Weights of a small GPT-style language model, trained from scratch on English Wikipedia.
Architecture: RMSNorm before each block, biases on query, key and value.
Training: a variant of Adam for these matrices, 520M tokens, 7929 steps.
MLP neurons of a small language model. Each row is named by its layer, matrix (down: output weights) and neuron, and shows model dimensions 389-484. Each number is 200 + 20 x the weight over its row's rms, rounded and kept within 0 to 999. A neuron's up and down rows have the sign that makes its largest values positive.
A block is one neuron, or neurons of one layer that tend to fire together. Before each block is what it responds to, as a language model described it from the Wikipedia text at the highest values.

Responds to: Word pieces that begin or sit mid-word before a suffix, notably ire in director/directed and part in particle(s), also season(al), ele(ction).
L8.down287,205,189,166,191,185,200,254,199,199,219,178,177,213,203,174,195,214,228,216,229,216,210,207,201,221,206,194,211,188,199,233,188,209,243,223,190,219,200,219,220,186,211,205,206,219,238,213,215,190,207,184,196,201,199,199,188,195,205,230,218,176,207,183,171,231,220,187,190,187,205,183,197,192,195,201,209,203,197,214,177,174,191,208,191,234,189,237,236,144,226,203,158,221,222,209,216
L8.down1035,206,213,224,220,166,199,197,208,185,189,223,224,221,194,161,217,172,166,212,215,227,183,204,214,211,220,186,199,183,180,233,201,196,178,177,208,199,242,174,206,199,196,204,205,192,205,228,215,220,199,197,203,210,207,160,196,229,166,199,194,188,179,194,217,177,199,181,178,222,239,180,153,166,182,218,156,193,204,198,215,226,207,156,219,207,184,210,177,196,177,223,175,174,200,215,209
L8.down1407,183,204,236,164,183,198,183,217,200,205,211,207,221,181,209,201,188,227,209,211,198,238,178,220,214,221,181,205,207,180,203,207,153,182,200,168,195,200,191,178,220,187,221,207,174,203,164,184,204,158,198,189,234,209,186,189,184,236,187,229,204,227,192,180,168,189,243,190,211,197,196,206,192,240,223,185,176,205,205,220,203,196,204,222,148,172,198,212,180,165,166,195,204,200,212,176
L8.down1572,196,192,203,202,137,207,207,185,194,213,164,204,169,166,195,205,201,230,212,242,193,222,181,209,203,200,185,149,186,221,214,196,199,215,212,202,211,200,170,180,218,195,222,194,177,209,203,194,207,219,230,176,185,216,236,218,176,207,186,188,190,196,197,239,249,202,210,195,201,215,225,220,194,198,191,202,210,179,200,197,213,212,222,211,210,161,176,208,162,192,231,197,222,182,165,202

Responds to: Mainly "part" in the phrase "as part of" (and infobox "Part of:"), plus weaker mid-word pieces like av, ar, ough and participles like made, seen.
L10.down1545,218,198,209,155,193,182,241,242,172,202,210,227,218,225,242,211,206,173,211,172,177,188,182,202,193,216,191,156,216,208,214,199,219,165,188,206,219,178,210,159,169,199,207,212,197,205,201,219,194,171,169,202,214,174,224,238,216,176,208,186,206,193,178,219,192,207,206,187,228,198,183,223,184,200,162,194,201,214,187,168,193,170,193,181,224,182,132,190,190,194,160,205,189,163,209,192

Responds to: The comma or final word ending a sentence-opening adverbial phrase, just before the main subject: "Under Wyatt,", "As of 2023,", "Like other Monte Carlo approaches,".
L9.down276,194,139,173,177,210,186,202,202,213,253,200,169,238,172,159,181,209,172,221,198,205,211,200,220,197,212,204,191,229,158,166,186,156,231,195,234,229,179,203,201,226,154,223,172,199,228,213,208,201,214,212,201,216,193,202,208,213,201,174,203,188,216,218,214,201,194,235,237,171,229,190,204,223,210,222,223,167,209,192,211,205,161,223,181,206,202,200,192,212,179,198,219,209,209,174,212
L9.down646,209,179,188,203,195,191,207,196,195,247,217,171,180,194,207,177,208,200,170,196,187,184,204,215,217,174,233,220,208,204,160,225,205,198,226,221,185,173,176,207,235,196,203,209,195,212,162,166,229,199,189,190,194,182,176,215,207,222,160,188,203,237,206,205,201,189,229,200,225,204,212,170,222,209,211,231,218,225,201,216,208,192,218,208,215,193,194,179,198,195,196,185,208,210,212,210
L9.down883,220,170,180,193,198,187,206,220,202,258,230,185,236,194,178,182,211,148,221,198,220,210,188,205,192,191,219,173,219,163,173,177,169,216,187,217,214,180,206,205,212,145,205,180,195,227,204,193,229,186,188,224,197,186,186,221,196,202,166,212,234,206,195,236,213,201,212,192,175,235,194,184,215,207,222,194,189,238,172,185,213,162,215,172,208,189,200,201,202,161,176,194,191,212,192,161
L9.down1667,189,171,162,166,210,194,217,179,206,232,207,196,200,193,178,199,223,192,199,219,183,212,201,229,182,197,229,206,219,176,167,162,181,235,193,209,203,178,221,178,204,121,203,201,208,219,192,192,227,215,185,173,213,185,183,194,210,206,188,223,212,228,214,216,186,218,219,212,205,232,183,230,196,192,213,214,197,207,213,227,208,164,182,200,209,185,182,191,189,168,188,184,176,173,202,187

Responds to: Mainly the word to in any role (infinitive marker, directional "to the west", "season to season"), plus San and stray mid-word pieces.
L9.down125,170,186,185,210,199,193,200,173,206,197,213,265,202,162,222,205,184,144,185,215,207,230,203,221,206,214,199,195,211,215,230,178,194,218,200,156,217,217,162,202,245,213,225,175,198,151,201,202,206,175,228,180,233,178,228,202,217,229,188,191,213,196,212,205,225,189,223,171,183,221,154,218,190,225,208,179,122,207,198,163,185,201,198,201,247,155,188,212,202,232,224,197,210,196,190,206
L9.down506,197,239,201,168,166,200,209,188,199,181,210,227,215,200,245,175,187,218,154,185,198,182,176,192,204,214,234,203,170,207,228,192,220,179,202,193,212,179,196,233,197,194,207,192,205,202,210,222,235,169,178,196,213,192,206,198,172,229,195,202,185,218,195,208,219,200,191,195,202,193,190,211,186,222,204,171,191,204,167,178,219,187,171,207,209,188,192,234,213,198,189,216,180,155,228,171
L9.down1039,193,160,164,223,213,217,209,185,226,190,192,228,194,213,224,201,210,203,195,215,224,203,218,188,207,202,210,193,192,206,215,184,202,185,202,189,192,207,196,225,206,203,194,223,184,192,228,168,204,172,183,231,227,183,195,139,243,201,174,190,194,180,206,196,199,239,206,203,165,186,211,200,224,233,213,178,225,221,210,208,171,212,234,206,218,164,188,204,201,217,214,208,207,179,213,178
L9.down1126,178,233,181,205,195,238,204,231,188,151,235,197,205,202,216,231,206,183,204,176,193,198,224,182,198,193,216,186,209,199,224,207,201,218,189,168,210,218,204,177,187,179,167,267,182,221,211,218,168,213,199,187,218,188,201,200,238,213,190,227,221,179,209,198,199,189,163,212,197,204,213,175,219,174,166,229,216,221,201,194,231,239,240,202,204,257,185,170,197,230,213,209,227,216,137,196

Responds to: Fires on the first word of a new sentence or clause, mostly causal or transitional connectives, such as Due to, Because, As, Although, Many, led to.
L8.down516,207,213,187,183,238,220,192,180,163,211,193,215,145,199,214,192,226,164,213,213,166,192,224,205,211,177,183,212,197,198,200,215,207,194,191,204,223,183,226,181,236,211,252,208,238,180,185,198,185,191,221,240,202,176,207,235,227,170,188,221,230,215,205,195,163,183,205,203,233,195,207,163,194,199,209,188,190,226,188,243,194,195,226,211,228,212,176,232,187,206,189,198,188,172,180,214
L8.down743,196,202,202,187,237,185,172,192,182,195,190,197,223,197,211,179,208,215,186,164,198,171,173,190,170,183,183,133,191,199,172,194,217,168,207,201,176,178,212,202,175,204,209,184,227,237,198,185,217,210,212,218,184,190,196,186,203,170,205,232,219,205,209,219,181,193,201,167,209,169,196,209,190,200,154,217,207,223,220,197,200,206,224,230,246,191,186,183,209,169,201,210,177,206,166,201
L8.down915,200,229,190,163,218,215,203,190,199,168,223,236,206,158,231,208,203,235,201,218,209,212,188,201,218,158,258,207,206,193,203,224,189,233,149,244,224,203,215,223,225,168,191,177,211,193,202,194,216,197,189,211,188,208,186,250,254,195,194,209,201,224,218,170,172,185,253,193,243,212,204,178,212,208,185,178,203,211,213,215,206,194,184,203,233,197,183,250,211,219,200,168,172,236,179,198
L8.down1821,235,208,206,182,190,212,205,196,194,200,214,176,203,165,182,201,195,193,214,209,221,207,182,157,233,199,203,171,180,197,203,207,196,217,182,193,216,211,208,226,217,209,222,203,246,188,172,184,177,195,207,202,145,204,198,206,241,184,182,162,171,201,218,217,210,166,202,174,197,168,200,171,208,191,175,164,221,226,172,182,183,191,197,229,201,209,215,210,225,207,215,190,208,206,193,179

Responds to: Words that open a new sentence or clause, mostly after a period, comma or line break: connectives, adverbs and relative pronouns like historically, because, instead, while, which, as.
L10.down1639,209,217,226,201,218,193,207,190,162,222,211,200,234,197,187,177,225,186,222,172,180,203,198,186,192,204,198,201,182,165,206,188,191,203,191,208,180,215,204,213,198,214,188,149,210,208,173,199,222,197,186,187,161,202,234,214,229,206,190,196,169,188,204,168,187,177,198,196,195,207,194,211,200,197,213,213,198,217,145,233,189,213,225,232,236,189,199,197,195,209,194,196,205,149,183,150

Responds to: Newlines ending a table row, verse line, code line, or a caption or colon before a dropped equation; rarely "by" after "which".
L10.down1607,199,228,208,224,185,208,197,250,178,183,186,194,211,200,229,202,192,204,179,194,186,223,240,211,203,234,180,193,182,233,216,205,202,133,210,222,234,187,200,150,224,206,187,237,162,173,192,209,205,196,195,194,199,197,197,201,238,198,155,214,219,203,192,198,209,202,211,196,226,176,219,205,214,211,160,195,188,216,240,212,212,168,202,184,253,178,211,184,180,226,222,168,190,225,216,197

Responds to: Line breaks ending a short caption or label line in Wikipedia articles, just before a table, list, or paragraph (e.g. "City council", "Key", "Lead figures").
L8.down489,153,206,169,218,219,205,205,184,218,204,225,202,193,214,215,186,237,178,163,211,214,214,239,176,167,212,191,201,192,228,202,213,214,185,193,164,189,210,196,180,220,199,206,229,202,183,230,182,213,185,174,206,193,209,232,209,166,187,163,240,202,191,219,158,219,197,200,215,212,208,188,198,230,235,211,180,174,205,223,226,195,203,185,183,200,183,179,222,195,216,197,197,176,221,196,219
L8.down1122,181,190,207,243,195,213,188,173,203,214,194,187,201,194,171,196,195,207,216,219,197,222,190,206,170,195,183,197,208,221,202,226,187,183,181,175,224,203,231,173,221,211,198,223,222,176,224,181,199,198,244,179,229,217,231,205,216,179,205,197,206,182,224,200,195,210,209,192,217,242,152,187,195,179,195,194,203,220,217,176,175,175,187,220,192,198,181,203,182,204,191,214,155,165,184,245
L8.down1475,174,227,207,182,214,212,197,187,173,189,165,187,178,222,200,199,186,215,196,230,195,218,216,214,213,200,189,213,169,185,197,195,211,205,184,179,192,186,207,180,193,208,202,185,227,170,167,231,234,193,200,187,217,212,180,202,167,227,192,206,201,182,179,184,195,196,177,213,189,203,189,199,195,200,209,184,210,209,192,225,206,200,184,232,201,199,223,172,176,189,201,193,179,184,185,212
L8.down1891,175,212,188,207,170,197,158,198,208,213,179,186,202,215,207,208,182,198,173,209,206,156,171,215,216,181,215,213,177,222,201,175,191,199,160,187,191,167,225,181,180,201,241,209,215,172,193,195,215,228,230,201,216,215,210,218,161,224,192,189,188,206,197,172,200,191,219,172,195,216,196,168,191,201,205,219,217,229,229,180,201,203,217,176,195,214,217,199,202,172,178,213,196,183,203,193

Responds to: The word of right after a group or organization noun, as in group of, Society of, Alliance of; weaker on name pieces and table breaks.
L9.down951,216,161,176,218,181,183,188,232,206,211,202,203,215,181,198,211,194,209,192,187,220,158,210,222,216,182,217,154,215,177,194,212,232,179,204,212,202,201,199,227,195,190,200,207,186,175,183,173,205,207,176,221,181,192,205,181,205,196,222,215,194,205,185,209,203,171,221,184,208,193,193,212,218,231,193,190,168,223,204,167,188,212,181,200,179,189,219,186,194,214,225,221,215,230,210,214
L9.down1035,210,201,222,165,171,209,208,174,178,178,203,222,189,203,224,198,189,162,206,207,175,206,188,186,205,175,215,198,203,216,199,177,204,196,226,213,204,209,206,219,197,197,175,199,196,187,204,172,242,198,222,186,193,202,158,178,180,166,193,187,202,209,216,211,183,198,213,194,166,190,182,196,213,218,231,179,190,209,232,150,227,218,208,191,175,201,226,226,197,192,198,191,160,183,232,199
L9.down1477,224,194,209,215,206,163,183,164,183,193,199,157,225,216,206,197,194,221,222,226,228,164,209,236,217,167,180,200,184,166,186,204,177,239,188,209,208,180,199,217,222,154,220,180,215,206,165,185,195,181,215,187,220,215,213,211,183,197,212,220,191,211,231,243,187,206,210,181,202,210,179,210,202,203,218,194,208,214,182,195,218,175,223,193,187,179,215,212,229,202,226,148,221,176,230,181
L9.down1505,198,208,192,237,223,175,170,197,222,216,208,187,200,182,185,229,219,210,213,202,198,183,233,211,217,173,230,202,210,190,218,188,196,194,198,194,209,222,224,196,247,203,221,215,154,198,192,196,198,215,177,209,190,195,199,185,202,226,165,185,201,222,262,218,196,175,208,207,193,193,210,226,225,212,192,193,213,213,208,129,184,202,203,196,191,195,168,205,192,205,217,231,203,222,186,215